From a checkpoint of a small transformer trained on Wikipedia.
Size: MLP 1536 tanh GELU, vocabulary 1748.
Architecture: RMSNorm before each block, learned positions, biases, untied embeddings, normalized queries and keys.
Training: a variant of Adam for these matrices, 224M tokens, 13666 steps.
MLP neurons of a small language model. Each row is named by its layer, matrix (up: input weights) and neuron, and shows model dimensions 0-127. Each number is 128 + 24 x the weight over its row's rms, rounded and kept within 0 to 255.
Before each neuron's rows, "fires on" lists the tokens most often at its 100 highest values on Wikipedia text that the model never trained on.

fires on: "-", " pl", " in", " m", " d", "acter"
L3.up0 [150  99 148 118 108 114 113 117 187 127 145  87 141 111 148 123 150 112 109 165 151 141 165 128 154  84 160 131 130 114 160 142 117 153 149 123  98 130 143 111 138 142 114 114 128 113 121 128 118  91 163 109 132 120 147 105 155 121 123 140 142 161 122  77 156 152 138  87 125 158 155 104 116 183 166 126 116 115  79  87 118 114  95 146 127 126 111  90 183 150  87 160 172 126 130 179 136  99 118 118 123 120 104 146 131  66 120 127 108 131 177 160 131 131 141 147 115 116 135 138 155  99 172 140 133  94 110 137]

fires on: " a", "'s", "ed", "ies", "ts", "."
L3.up898 [107 124 146 164 123 121 142 122 149 120 159 104 111 121  80 112 141 107  88 152 122 117 142 162 124 117 106 130 164  99 122 146 185 103 187 178 122 140 148 123 128 100 115 119 145  74 130 136 112 120 133 135 128 124 171 124 128 126 109 124 173 102  98 119 138 155 158 106 110 132 107 148  68 132 150 124 126 136 149  93 107 138 166 172 103 128 104 124 119 150 125 134 140  79 120 146 131 142 169 181 166  98 125 190 129  84 169 132 152 132 142 131 116 136 140 131 120 111 137 160 130 121 136 111 148 161 104 148]

fires on: "–", " and", ",", " –"
L4.up1260 [152 151 149 127 127 118 153 110 169 142 128 123 153 118  88 147 140 131 109 129 170 131 175 109 151  77 122 148 156 118 146 135 104 152 163 131  97 145  95 136 127 175 164 134 115 153 157 146 118 113 142 101 130 151 117 115 146  88 113 115  93 111 132  98 127 119 120 115 145 124 121 140 161 149 155 129 155 139  79 104 102 115  93 167 101 107 155 112 141 113 137 157 126 120  91 156 145 119 121 147 132 114 106 138 122  74 129 125 155  98  85 131 136 126 138 120 113  97 118  98  67  94 124 123 145 168  93 139]

fires on: "."
L3.up1404 [105  92 181 125 113 123 148 111 150  97 148  80 103 111 115 120 128 123 121 125 168 114 132 162 104  98  83 108 126 116 161 109 136 126 161 138 142 147 135 131 142 137 161 123 100  62 129 127 108 152 143 150 125  81 162 120 132 120 149 116 123 150  89 122 141 141 134 122 128 151 120  98  97 155 167 111 131 100 139 143 137 129 146 201 109 105 131 102 101 129 143 153 150  89 146 144 149 141 173 148 143 112 122 152  95  83 133 154 146 118 111 176 135 119 162 141 134 109 131 156 148 129 134  94 117 168 107 125]

fires on: ".", " F", " M", "te", " W", "O"
L4.up1072 [113 121 124 119 135 121  92 119 141 112 140 125 112 149 140  94 124 110 138 158 148 124 129 133  83  90  84 142 127 115 131 154 136 147 115 137 136 110 123 130 135 166 110 142 167  99 101 106 136  85 109 110 118 106 165 118 150 129 130 113 129 118  98 125 147 135 151 160  89 144  98  97 145 129 134 113 108 131 148 120 163 102 140 180 134  95 165 107 154  86 115 151 177 132 173 125 136 141 155 128 157 127  87 102 116 142 137 193  96 139 110 171 132 127  81  76 161 113 108 122 139 148 148 126 130 136 116 109]

fires on: "-", " of", "ms", " stat", "od", "ter"
L3.up1458 [128 106 151 126 109 141 160 131 123  98 123 121 148 160  95 109 129 109 128 147 139 140 149 146 153  80 104 114 130  96 114 124 134 123 160 144 113 131 109 130 131 182 152  96 116  82 155 163 103  94 184 114  87 123 162 114 133 128 124 144 149 159 118  95 117 112 127 121  91 125 167  84 110 140 175 129 153 167 104 133 116 110 120 143 118 144 144 107 121 104 119 113 186 110 118 152 146 147 118 106 148 159 137  97 145  96 127 142 124  94 132 129 112 144 124 153 119 118 121 128 156  98 150 153 135 115  71 128]

fires on: "|", "-"
L4.up354 [110 127 136 185 129 133 138 121 143 123 103  72 129 118 125 118 170 111 139 133 151 144 194 142 115  98 110 130 122  97 155 131 127 127 116 122 138 124 128 140 139 131 138 118 124 123 103 151 145 106 160 130  95 121 158 112 123 145 155 147 113 142 144 110 147 163 159 165 118 130 140  81 110 104 175 145 125 151 105 113  90 139 143 153 146 122 118  84 117  79 128 160 131 110 131 150 150  58 112 140 168 106 150 147 137 102  98 117 129  96 142 144 134 121 131 147 107 105 105 118 164 136 147 145  92 118 140 146]

fires on: ".", "-", ",", ":"
L4.up936 [114 152 105 124 140 122 152 104 127  95 112 146  98  96  80 119 114 106  89 105 149 111 124 118  84 109 115 160 127 154 155 125  99 163 123 146 140 149 117 120 123 185  92 109 140 107 158 116 145 144 134 115 120  91 112 137 140 101 122 134 144  81 128 136 150 169 155 121 120 121  95 101 132 130 137 140 149 143  82  99 115 114 114 173 103 146 167  95 132 141 141 176 150 130 157 136 131 130 154 130 139  79  84 141 140 100 138 149 138 112  85 165 124 128 165  90  55  36 131 116 128  95 109 163 127 114  86 149]

fires on: ".", ":", "),", " as"
L3.up1303 [129 143 139 135 145  79 153 107 126 137 129 127 108 121 103 105 130 115 100 126 138 154 134 150 100 136  96 116 198 134 182 124 156 126 175 149 150 155 149 120 135 121 159 119  80  72 140 162 119 135 132 130 138 115 168 113 169 115 117  99 150 116  71 126 148 133 135 117 128 187 116 110 119 165 133 104 164 127 159  95 107 114 151 174 149 147 131 126 111 137 128 144 153  80 147 168 123 150 144 166 155 170 118 170 113 107 145 187 130 154 131 178 114 137 150 110 121 162 146 143 144  92 147 106 141 147 108 120]

fires on: "-", " "
L4.up1386 [130 116 153 156 126 160 151 100 149 137 126 103 120 137 119 103 151 106 139 132 147 164 147 150 157  67 123 115 133 106 117 106 149 116 135 126 111 132 116 120 137 171 158 118 114  89 122 146  84  99 184 140 106 108 151 141  91 115 145 132 104 158 122  77 122 134 141 100 103 162 156  77 157 147 172 138 130 153 128 130 115 116 117 178 137 135 148 108 112 116  97 159 166 125 125 111 125  98 147 119 161 114 137 102 113 111 122 126 129  77 145 140  94 130 134 175 121 121 133 102 149 105 164 138 148 112  98 151]

fires on: " ", " |", ";"
L4.up507 [171  92 180 136  82 129 163 129 101 126 131 100 111 116  67 145 112 133 118 113 139 107 128 154 152 116 128 158 108 109 111 106 110 111 111 125 104 130 116 148 138 143 113  98 138 153 106 143 125 113 180 116 132 127 122 135 109 134 121 122  61 174 113  98 148 147 108  85 117  66 137 158 177  93 148 102 134 132 117 144  92 134 104 146 100 122 115 125 129  73 104 125 163 110  87 172 177 118 168  96 130  72 112 103 148  75 136 106 114 129 114 105 105 118 123 127  93 146  93 118 136 112 125 147 127 146  98 115]

fires on: " of", "ames", " West", "old", " in", " for"
L4.up921 [118 109 130 126 113 151  94 141 146 156 131 143 118 106 114 102 160 134 141 133 124 128 138 128  64 111 126 154 126 126 114 169 159 122 127 113 124 143 110 157 101 139 110 111 150 119 121 131 163  89 106  88 127 153 152  89 116 135 103 137 121 145 121  71 139 171 182 153 134 147 140 100  81 150 130 115  89 138 131 175 133 148 147 123  89  66 116  99 154 147 125 172 160 112 162 120 144 107 138 154 111  74 151 133 108 113 112 148 131  84  76 123 165 140 130 117 124 108 142 146 106 134 126 122 125 123 102 121]

fires on: ".", " |", "ed", ";", ":", ","
L4.up689 [141  84 132 140 118 138 118 129 119 113 135 145 174 140 135 105 128 142 104 106 114 120 154 161 135 121 148 161 135 180  89 112 134 101 158 112 120 168 114 115 126 152 165 139 125 106 158 163  96 167 157 113 171 144 152 147 125 122 112 129 124 113 106 119 127 111 125  96 140  85 130 122 101 141 126  93 160 122 133 132 131 131  92 130 106 102  92 127 128 147  90 147 118 121 117 105 119 104 135 132 106 126 139 101 102 150 134  80 131 121 150  86 134 138 116 134 116 138 148 140  89 132  88 153 174 101  66 104]

fires on: "ing", "us", " of", "es", " following", " for"
L4.up233 [110 110 132 145 108 125 141 117 135 161 137 151  99 125  92 103 175 127 144 119 109  57 111 138  88 117  99 133 159  99  81 156 127 145 105 114 174 158 121 118 107 143 125  93 149  59 127 127 132  94 104 126 114 163 132 120 110 154 126 148 108 121  91  95 110 145 135 153  76 158 117 108  91 136 131 116 120 116 119 177 174  57 141 172 111  86 134 113 103 140 158 141 170 120 162 129 154 112 134 114 150 102 133 123 103 108 121 154 101  96 114 119 143 147 105 167 129  99 169 165 102 134 119 106 106  82 103 146]

fires on: "°", " eng", "′", ":", "″", "$"
L3.up1002 [143 130 203 123 150 111 176 115 135 155 128  98 125  77  84 107 157 123 104 114 153 114 154 136 144 125 126 149 148 139 162 129 148 187 164 172 127 137 127 117 119 123 150 140 120 128 154 152 102 105 144  83 109 127 118 105 119 102 105  99 145 126 101 125 156 137 158 107 152 139 134 100 106 167 140 151 135 156 112 109 114 126 158 143 135 118 151 118 165  87 126 107 151 125 171 170 126 137 139 114 131 139  98 160 152 132 117 129 124  97  97 150 111 111 101 149 110 105 163 102 143 137 150 123 115 103  98 185]

fires on: ";", ".", ",", " |\n", " |"
L4.up1084 [147  91 117 134  71 129  79 142 118 124 139 143 132 122  65 122 151 128  87 128 122 163 139 133 148 138 136 141 109 112 113 127 114 105 145 120  94 143 106 147 123 115 113 110 154 153  97 137 152 101 146  98 135 105 123 163 119 112 106 117  94  81 116  89 123 142  98 103 136  93 122  94 140 132 145 102 153 138  78 119  92 155 114 186  91  74 108 109 135 135 140 128 127 115 104 104 166  30  76 133 124 104 125 133 142  91 170 116 135  80 129 133 117 139 155 112 116 161 125 135 108 133 115 130 125 136 117 138]

fires on: ",", "born", "ith"
L4.up1003 [160 111 129 142 113 115 144 154 115 130 121 153 139 115  65  82 126 126 120 105 155  86 156 131 114  82 124 169 112 134 125 130  74 124 117 114 122 127 141 113 134 178  95 140 137 121 126 149 148 114 129 165 125 106 138 134 127 134 107 161  93  95 112 107 138 163 133 151 129 101  92 112 131 133 123 119 160 127  71  95 110 131 125 160 104 123 125  97 179 147 140 153 175 120 155 117 146 110 145 144 139 102 123 117 138 121 127 107 131  76 117 153 164 151 164 118  96 116 115  99 100  95  99 180 140 117 100 161]

fires on: "3", "2", "–", "201", "202", "198"
L4.up282 [147 120 114 146 139 127 118  72 148 161 103  87 119 108 124 158 155 138 132 134 156 126 162 133 124 103 140  90 166 102 142 107 127 125 159 124 165 135 124 115 109 154 140  96  75  85 156 159 111 124 161 114  92 142 146 116 112 121 102 132 125 152 118  68 168 162 164 119 116 161 135 138 150 123 134 127 173 118 136 125 133 102 130 141 104 126 125 102 119 133 101 147 200  79  94 143 153 113 132 114 146 141 136 116 116  84 109 151 150  79 114 155 118  99 107 124 103 118 130 103 114 102 157 115 154 162 135 154]

fires on: ".", "\n\n", ":", "\n", " the", ")\n\n"
L3.up1299 [104 149 159 120 128 100 158 117 124 131 152 147 105 109 140 113 126 118 106 151 154 112 154 165  96  45  96 111 169 116 179 134 126  91 149 147 134 153 157  97 141 156 142 134 125  88 138 159 114 130 129 118 132  94 188 101 143 157 117  90 139 110  96 115 105 147 160 110 120 146 150 159  78 132 142 109 161 134 159 122 144 105 122 155 112 136 117 105 126 139  79 152 131  97 137 155 130 129 169 143 138 140 117 164 136  89 162 177 130 130 148 176 121 108 124 131 114 107 134 138 153 140 159 128 141 133 119 137]

fires on: "1", "-", "2", "$", ";"
L4.up447 [142 141 127 133 112 129 112 145 164 151 120 133 121  96 114 104 126 136 131 150 144 127 134 149 145 100 131  96 120 121 141 136 117 146 130 123 138 144 135 108 112 130 178 111  96 119 123 162  83 110 176 113 123 126 183 115 134 122 149 116 142 168 137 103 129 121 138 110 162 143 149  56 120 164 137 155 180 140 124 196 134 106 120 191 149 139 122  95  76 121 114 120 167 127 121 116 197 106  96 131 138 133 168  99 112 120 127 124 121 119 104 126 106 128  96 119 134 136 168 114  81 130 151 132 115 139  91 143]

fires on: " |\n", " |", "7", "6", "00", "2"
L4.up1484 [156 147 102 135  82 123 126 130 155 101 143 128 125 115 105 118 138 135 115 124 137 132 164 115 166 105 134 118 155  87 104 123  90  95 137 106 106 129 111 122 133 151 129 126 146 135 118 186 165 106 172 143 127 149 138 132 128 160 133 107  74 103 127  66 115 121 143 119 126 154 171 154 179 104 137  93 145 134  97 106  91 152 125 167  54 112 131 124 124 135 143 135 156 118  90 105 152  84 107 157 117 128 172 145 144  91 146 120 131 126  97 141 125 112 146  74 102 135 111 125 122 110 143 144 105 143 109 152]

fires on: " t", " med", " polit", "ival", " par"
L3.up1316 [166  87 157 132 163 134 114 147 133 146 104 108 156 120 147 137 134 122 139 146 143 123 135 148 154 147 103 178 117 110 139 142 158 181 167 114  78 132 157  82 146  75 139 114 120  83 108 120 129 149 163 147  92 162 134 130 125 120 106 115 162  91 131 122 106 151 182 141 110 102 138 127  77 113 154 159 159 113 105 150  92 124 178 142 143  90 173 126 178 115 121 145 157 122 125 131 136 101 118 126 105  96 153 114 132 141 190  92 125 139 117 135 153 148  96 103 125 152 133  97 107  98  98 136 172  90 147 136]

fires on: "\n\n", " G", "ms", ".\n\n", "\n", ")\n\n"
L3.up1081 [137 112 168 124 131  79 164 113 156 113 133 116  96 117 123 158 136 136 106 111 119 138 146 122 119 113 108 155 161  74 138 149 122 113 127  92 115 119 141 158 147 194 152 134 132 150 138 164 151 113 112 121 126 140 161 113 165 122 111 116 161 146 102 100 165 147 175 115 138 151 133 139 119 124 133 102 130 113 120 158 136 109 183 132  88 134 109 105 107  95  98 134 142 127 122 155 173 115 140 162 156 135  88 114 126 126 158 129 152 137 122 133 136 125 140 127 137 138 137 143 109 116 132 129  84 114 119 132]

fires on: " and", ",", " –", "194", "201"
L4.up1288 [157 151 146 112 110  81 143 108 142  85 123 133 124 122  61 132 136 119  60  89 128  99 170 136 129  95 132 136 141 133 121 126  86 119 148 135 118 132 144 134 148 135 125  94 113 131 134 137 116  84 134 136 156 106 127 142 170  90  81 162 112 104  86  96 115 132 104 113 143  85 113 138 126 129 164 123 173 111 118 120 152 149 122 161 117 101 171  91 112 159 133 167 105 134 108 139 173 122 105 173 144  91 108 133 148  99 136 115 112 112  98 133 152 127 146  81 115 131 146 106 115 154 101 147 108 163 110 159]

fires on: "ial", "over", "'s", "ion", "oy", "ian"
L3.up1434 [139 160 167 173 125 123 132 137 117 108 109 129  97 126  85 167 149 121 123 127 144 137 177 128 140  89 156 147 154  84 136 156 167 139 154 145 144 130 162 164 136 162 103 104 140 106 190 139 124  95 163  87 115 125 143  98 132  91  97 128 168 165  70 108 115 173 133 119 139 152 121  98 113 137 176 174 118 111 116 130 149 100 147 164  90 114 138 105 144 139 170 177 164  86 104 148 142 129 120 163 144  96 103 141 129  90 135 114 111 102 129 119 114 128 127 126  93  82 165 123 121 151 134  97 114  99 111 160]

fires on: " ", "202", "200", "–"
L4.up1460 [126 140 159 165 159  95 139 104 157 152 120 114 120  78 130 136 165 135 124 137 135 128 179 121 144  79 118  97 147 132 179 106 117 147 151  96 148 119 122 146 125 142 130  89 116 117 139 159 113  96 144 103 137 124 120 125 109  88 106 117 130 124  98  77 122 165 145  93 116 132 118 129  95 166 141 140 167 116 143 105 136  85 125 136 122 142  92  59 126 114 141 142 192 119 105 149 141 120  99 118 154 164  83 114 128  97  97 168 107  90 121 147  97 114 105 129 109 131 168  93 144 129 154 142 132 162 140 134]

fires on: " (", "\n\n", " ", "born", ")"
L3.up1272 [152 125 169 144 122  92 146 135 139 126 123 130 101 148  91 149 141 131  92  95 148 128 151 139 107 106 123 149 119  83 131 152 166  77 133 127 143 130 136 142 148 145 126 135 124 103 133 163 134 116  89 135 126 166 153 118 119  91 120 128 159 104  83  89 139 169 137 123 145 151 113 103 137 112 128 154 130 114 170 139 104 128 189 131 115 102 115 123 117  92 105 122 161 112 102 126 156 114 105 127 163 108  79 149 134  79 133 162  93 157 135 162 121 117 142 176 111 135 169 102 145 105 127 123  95 131  84 132]

fires on: " the", ".", ";", ")"
L3.up881 [152 118 133 108  93 118  96 149 173 116 117 143 150  97 102 121 135 129 147 110 152 119 169 130 100 134 127 164 136 116 139 149 126 137 148 134 103 139 122  53 138 161 131 118 135 112 132 150 111 123 164 128 134 126 171 111 119 107 116  76 112 131 125 119 118 142 136 135 156 132 124 100  89 153 145 128 172 141 120 122 109 132 165 127  96 151 149 108 145 105 113 153 120  99 129 122 131  56 104 148 130 123 100 111 137 135 146 126 109  97 116 159 123 133 114  80  81 141 126 108 113 146 132 173 146  95 126 110]

fires on: "2", "1", ":", "′", "°", "/"
L4.up541 [149 151 182 114 134 110 158 128 166 142 166 123 126 111  75 105 110 115 131 156 135 117 137 129 156  88 155 126 158 119 123 147 123 135 150 166  76 129 165  99 134 136 171 132 165 142 164 150 122 114 173  77  99 142 112 153 119  93 127 144 141 116 108 108 116 179 158 113 134 101 113 134 137  99 109 142 167 112 102 100 126 127 114 154 101 133 151  94 144 112 100 124 155 155 100 135 125 122 127 112 131 105  65 165 136 106 136 142 136 131 126 147 130 117  78  84 100  87 148  76 140 119 149 125 149 137  96 164]

fires on: " (", "\n\n", "ms", ")\n\n"
L3.up8 [140 120 195 127 147 104 138 109 129 116 132 134 102 140 105 164 166 136  99 103 134 132 129 148 141 118 132 150 107  88 137 129 147 109 149 130 120 111 172 133 140 122 155 125  93 118 111 143 143  94 104 110 130 121 129 134 151  72 125 126 166 139 112  92 132 195 165 143 173 105 132 116 140 144 132 134 136 129 122 175 102 132 172 116 114 128 132 123 122  85  93 167 124 123 138 137 158 104  85 163 123 100 107 180 123 116 139 122 135 117  95 152 135 121 119 109 100 161 158 131 148 151 115 108  86 137  87 146]

fires on: "–", " ", "-", " |\n"
L4.up150 [130 101 135 142 100 116 115 125 156 101 113 125 126 115 103 130 167 121 127 140 124  99 171 127 171  89 148 111 135  93 134  98 109 132 145 130 112 118 136 126 146 156 154 108 115 149 126 149 121  93 196 125 138 121 152 127 115 144 142 133 107 109 136  77 122 147 170  95 151 122 150 101 152 128 165 115 149 143 113 111  99 146 119 159 111  78 125  69 139  91 135 139 123 118  97 128 154  57 105 111 178 142 123 163 154 122 102 116 143  95 109 132 112 127 137  99  88 106 101 117 125 102 126 139 118 133  98 138]

fires on: ".", ")", " the", ",", ";", "\"."
L4.up1272 [155 102 168 105  95 133  86 145 179 146 118 138 160 138 125 146 147 121 139 129 131 140 160 113 112 117 109 141 137 108 170 148 150 153 157 157 111 113 149  65 131 152 104 131 137 123 130 125 122 119 126 103 150 139 159 124 107 123 134  59 105 122 105  93 128 113 164 161 162 109 142  98 113 180 120 133 148 139 106 144 121 123 150 152 114 115 148 119 132  95 141 121 129 101 154 157 129  71 127 169 161 125 145 140 110 109 179 155  77 108  96 182 126 127 143  76 123 118 131 118 103 145 138 149 142 129 122 150]

fires on: ".", " us", " m", " in", " For"
L4.up1120 [177  75 144 149 124 130 166 128 156 115 130 117 167 132  93 109 124 124 138 145 165 139 158 157 124 130  97 154 123 141  95 134 180 134 152 135  95 159 143  91 111 135 164 112 158 101 146 180  98 122 158 107 120 123 201 111 174 117 135 141 157 145 120 115 104 134 166 130 112 105 129 140 109 153 131 116 143 142  98 104  90  88 155 170 133 142 147 134 122 139  69 142 170 116 114  92 143 106 148 174  99 112 139 114  91 118 138  83  83 120 143 127 182 139 117 190 115 172 135 126  86  86 147 115 145  77  92 150]

fires on: "."
L3.up3 [141 100 181 147 117 122 147 122 121 111 132 123 103 105  87 127 131 125  78 131 133 136 142 151 101 114 125 125 143 125 161 132 144 134 177 155 147 147 124 124 138 149 146 123 115  74 150 138 115 108 131 107 148 110 190  77 150 120 138 113 189 131 105 124 106 160 152 126 117 134 137 107 110 153 177 127 154 122 133 141 128 147 160 196 142 145 141 118  95 147 143 134 170  69 146 128 134 136 180 157 149 147 108 163 126  89 141 165 119 111 130 179 121 112 134 148 124 115 149 116 150 128 144  82 138 173 127 118]

fires on: "-", "7", "6", "\n"
L4.up568 [152 117 118 106 106 128 110 111 122 106 152 134 128  89 143 136 153 130  84 141 120 130 195 132 164 119 106 111 106 110 165 139 127 126 162 119 132 128 124 121 114 121 117 141 143 134 139 136 107  86 141 136 143 121 146 143 143 101 145 115 117 104 146 108 121 159 120 125 162 120 141 134  89 133 113 101 190 118 116 108 105  96 144 147 100 131 122 148 138 104 117 137 155  98 121 113 166 103 105 164 172 133 120 167 141 116 147 112 111 107 143 137 109 153 119 129 108 115 141  90 113 116 114 141 147 127 110 168]

fires on: " F", "A", " A", " W", " T", " I"
L4.up1255 [ 97 155 157  95 141 147 100 160 152 106 108 144  80 107 151 155 125 102 154 114 140 140 124 123 136 101 131 138 148 104 186 142 121 135  93 141 142 105 137 110 140 143 109 140 139 126 122 107 148  74 116 120 133 134 138 148 133 123 136 126 135 124 106  93 136 106 121 103 110 124 107 121 140 131 133 157  88 143 133 122 129  84 124 186 123 125 162  89 126  96 158 124 110 123 151 154 186 138 158 154 122 125 125  89 142  71 140 179 109 146 150 161 153 108 162  93 116  75 127 111 125 128 133 152 109 150 143 135]

fires on: ".", "'s"
L3.up956 [126 128 167 147  94 124 134 109 145 121 117 104 104 126 104 115 121 113 110 135 126 109 167 153 118  56 106 127 139 127 136 126 157 120 163 147 160 133 177 106 132 128 142 133  83  71 145 149  62 113 119  85 134 100 157 126 147 117 126 137 140 152 121 127  85 148 153 121  96 121 144 115 107 121 140 119 145 107 163 112 128 121 155 201 117  98 135 138 143 144 144 142 159  86 133 156 138 162 160 163 156  91  90 169 125  82 142 148 135 107 155 151 115 126 130 152 130 114 125 137 137 110 157 122 125 157  71 152]

fires on: "-", " ", "1", "2"
L4.up402 [158 112 127 155 120 131 146 124 156 171 140 100 113 134 126 120 156 110 120 179 161  94 150 147 157  95 128 146 160 115 133 111 147 128 121  86 142 142 138 130 147 164 177 110 128 126 145 146 101 102 147 130 140 139 198  98 123 132 166 139 139 144 123  95 144 173 148  89 142 166 169  92 139 174 156 153 169 127 127 162 123 109 114 188 160 101 103 102 105 109 137 124 182 124 141 128 139 149 125  87 175 107 174 150 134 163 120 118 138 109 138 116 130 134 102 133 153  96 148 100 122 113 162 134 111 125 112 112]

fires on: " |", " -", " b", "ts"
L4.up942 [121 114 178 149  69 164 145 122 122 126 108 115 153 124 100 109 149 139 105 130 148  82 150 166 139 110 145 120 123  90 134 111 176 187 159 142 151 140 129  92 128 143 170 110 117 157 148 169 113 144 171 124 121 143 141 134 192 141 122 122 130  88 111  88 120 119 103  70 154 109 156 118  87 117 212 103 157 117 149 142 127 145 159 161 120 132 103 119 151 137 125 162 190 135 130 134 152 108  95 177 150  86 127 136 128  97 139 105 172 122 127 116 113 123 143 109 109 122 130  98 128 140 148 135  93 118 121  71]

fires on: " |", ":", " -", ","
L4.up777 [122 125 197 138 124 154  94 106 123 161 122 102 129 103 111  94 149 134  93 141 122 125 149 134 125 145 113 162 137 153 145 110 171 175 175 151 150 132 116 128 123 146 180 129 124 132 174 155 116  98 138  86 152 135 141 104 153  61  98 110 146  91 113  74 124 125 116 119 129 119 123 114  94 129 150 131 155 141 111 125 101 167 140 150 138 115  91 145 122 116  97 124 148 166 108 121 155 133 127 177 143 109 109 151 116  97 146 123 169  92 115 122 110 136 108 142  86 152 171 142 118 117 106 114 138 135  48 143]

fires on: ",", "ed", " |", "ate", " "
L4.up1292 [142  92 116 153 118 129 156 157  93 107 157 121 127 114  49 119 146 129 104 104 134 115 161 154 129 159 108 133 110 121  97 101 133 113 146 107 122 154 132 140 141 162 110 111 145 112 122 153 104 175 150 112 129 140 123 121 111 102 108 138 131 112  85 113 130 110 126  99 147 104  94 140 139 137 129 179 132 135 120 160  97 113 138  97 100 121  91 132 150 138 100 124 157 145 104 106 149  70 118  79 120  82 115 103 133 131 123 142 125 118 135  91 123 123 108 105 113 121  93 110 119 123 108 131 142 107  88 112]

fires on: ".", ")", ",", "\"", ";"
L4.up1108 [126 134 167 130  80 157  82 144 163 125 112 149 140 113 107 137 152 117 131 127 113 145 194 112 116 116 125 138 103 110 185 133 164 142 153 121 133 126 153  80 136 113 104 117 153 118 121 139 135  84 147 126 144 162 156 109 132 118 123  95 115 144 116  82 137 125 128  97 139 150 115 127  94 171 155 157 156 127 128 135 119 136 139 129 146 122 179 113 127  84 159 135 126  92 155 110 128  70 113 129 146 121 138  93 144 108 159 161 110 108 136 155  97 118 138 138 107 109 112 139  64 103 135 134 126  96  82 132]

fires on: " |", ";", "_"
L4.up123 [107 134 174 122 114 136 136 115 124 118 154 157 116 109  86 139 123 137  97 118 162 161 154 126 151 135 145 122  90 127 151 127 123 101 143 128  97 115 113 114 132 140 122 135 145 146 133 133 147  98 129 152 136 124 138 149 131 138 132 127  98 119 129 112 107 154 106 113 144  96 155 125 179 114 140 110 135 146 118 102 103 167 100 164  77 105 139 105 136 104 142 124 127  99 112 149 167  96 135 156 123 138  83 141 141  82 143 164 106 100 131 156 122 118 141  89  93 100  81 132 104 135 105 161 116 120 122 169]

fires on: "|", "-"
L4.up1487 [136 135 146 162 153 121 120 152 154 115 112  86 119 141 117 115 133 155 126 143 135 133 183 119 146 114 105 135 147 108 187 116 118 199 124 117 112 121 122 142 114 122 116  99 126 106 100 137 132 122 145 130 110 116 167 119 141 153 151 109  97 123 135  96 129 158 169 157 112 136 159  61 110 127 165 150 106 165 136 133  91 144 160 152 141 100 144 102 135 110 149 168 154 108 131 117 140  73 117 152 165  88 145 135 141 130 129 158 108 118 137 121 116 123 120 125 120 108 149 104 173 123 121 127  96 104 133 133]

fires on: "°", "7", "6", "4", "8", "5"
L4.up360 [142 111 127 157 103 157 100 127 106 120 133 137 169 138 136 150 100 152 101 142 132 141 161 136 178 112 143 126 100 128 161 126 116 114 178 105  82 138 133 129 126 118 145 113 155 175 151 155 159 119 150 130 121 124 162 147 121  92 130  84 103 129 131 104 149 150 126 101 148 117 121  90 120 178 152  90 151 202 143  95 103  97 130 140 116 115 152 146 162 111 120 119  91 126  65 112 154  81 126 105 125 136 121 156 132  90 144 120 117 111 108 132  85 137  90  94 104 154 161  95 108 121 115 147 146 152 120 139]

fires on: " |", "ed", " -", ":", " as"
L4.up1125 [137  89 179 124 117 124 104 130 120 110 118 133 157 135 106 133 148 135  89 139 153 139 149 139 135 150 105 129 108 131 122 128 136 125 180 136 132 144 147 139 119 144 135 110 138 138 148 159  94  95 170 103 141 144 167 145 171 124 104 125 107 108  83 101 116 133 105 138 149 140 112 145 102 129 172 111 108  87 135  92 119 157 123 119 134  90 141 130 130 150  77 140 146 116 113 115 145  90 123 192 147  75  94 154 104 119 154  93 145 112 124  87 132 148 137 154 121 103 131 115 133 134  66 144 143 110  67 142]

fires on: " |", "%", " known", " in", "ed"
L4.up636 [153  98 129 145  75 145 123 139 147  81 145 104 140 114 106 110 119 130 104 121 137 101 123 177 124 125 133 116 117 114 111 109 198 118 130 115 126 134 147 115 130 130 170  79 141 139 137 180  82 106 191 126 140 127 131 119 134  80 141 152 129 110 128 101 120 139 145 107 161  82 106 127 140  99 150  99 121 119 113 122 113 129 122 109 113 104 148 121 171 126  77 129 134 128 120 142 154  85 118 141 103  68 109 135 145  89 135 121 147 131 149  91  89 104 116 139 104 125  87  81 160 114 129 118 162 142 119 116]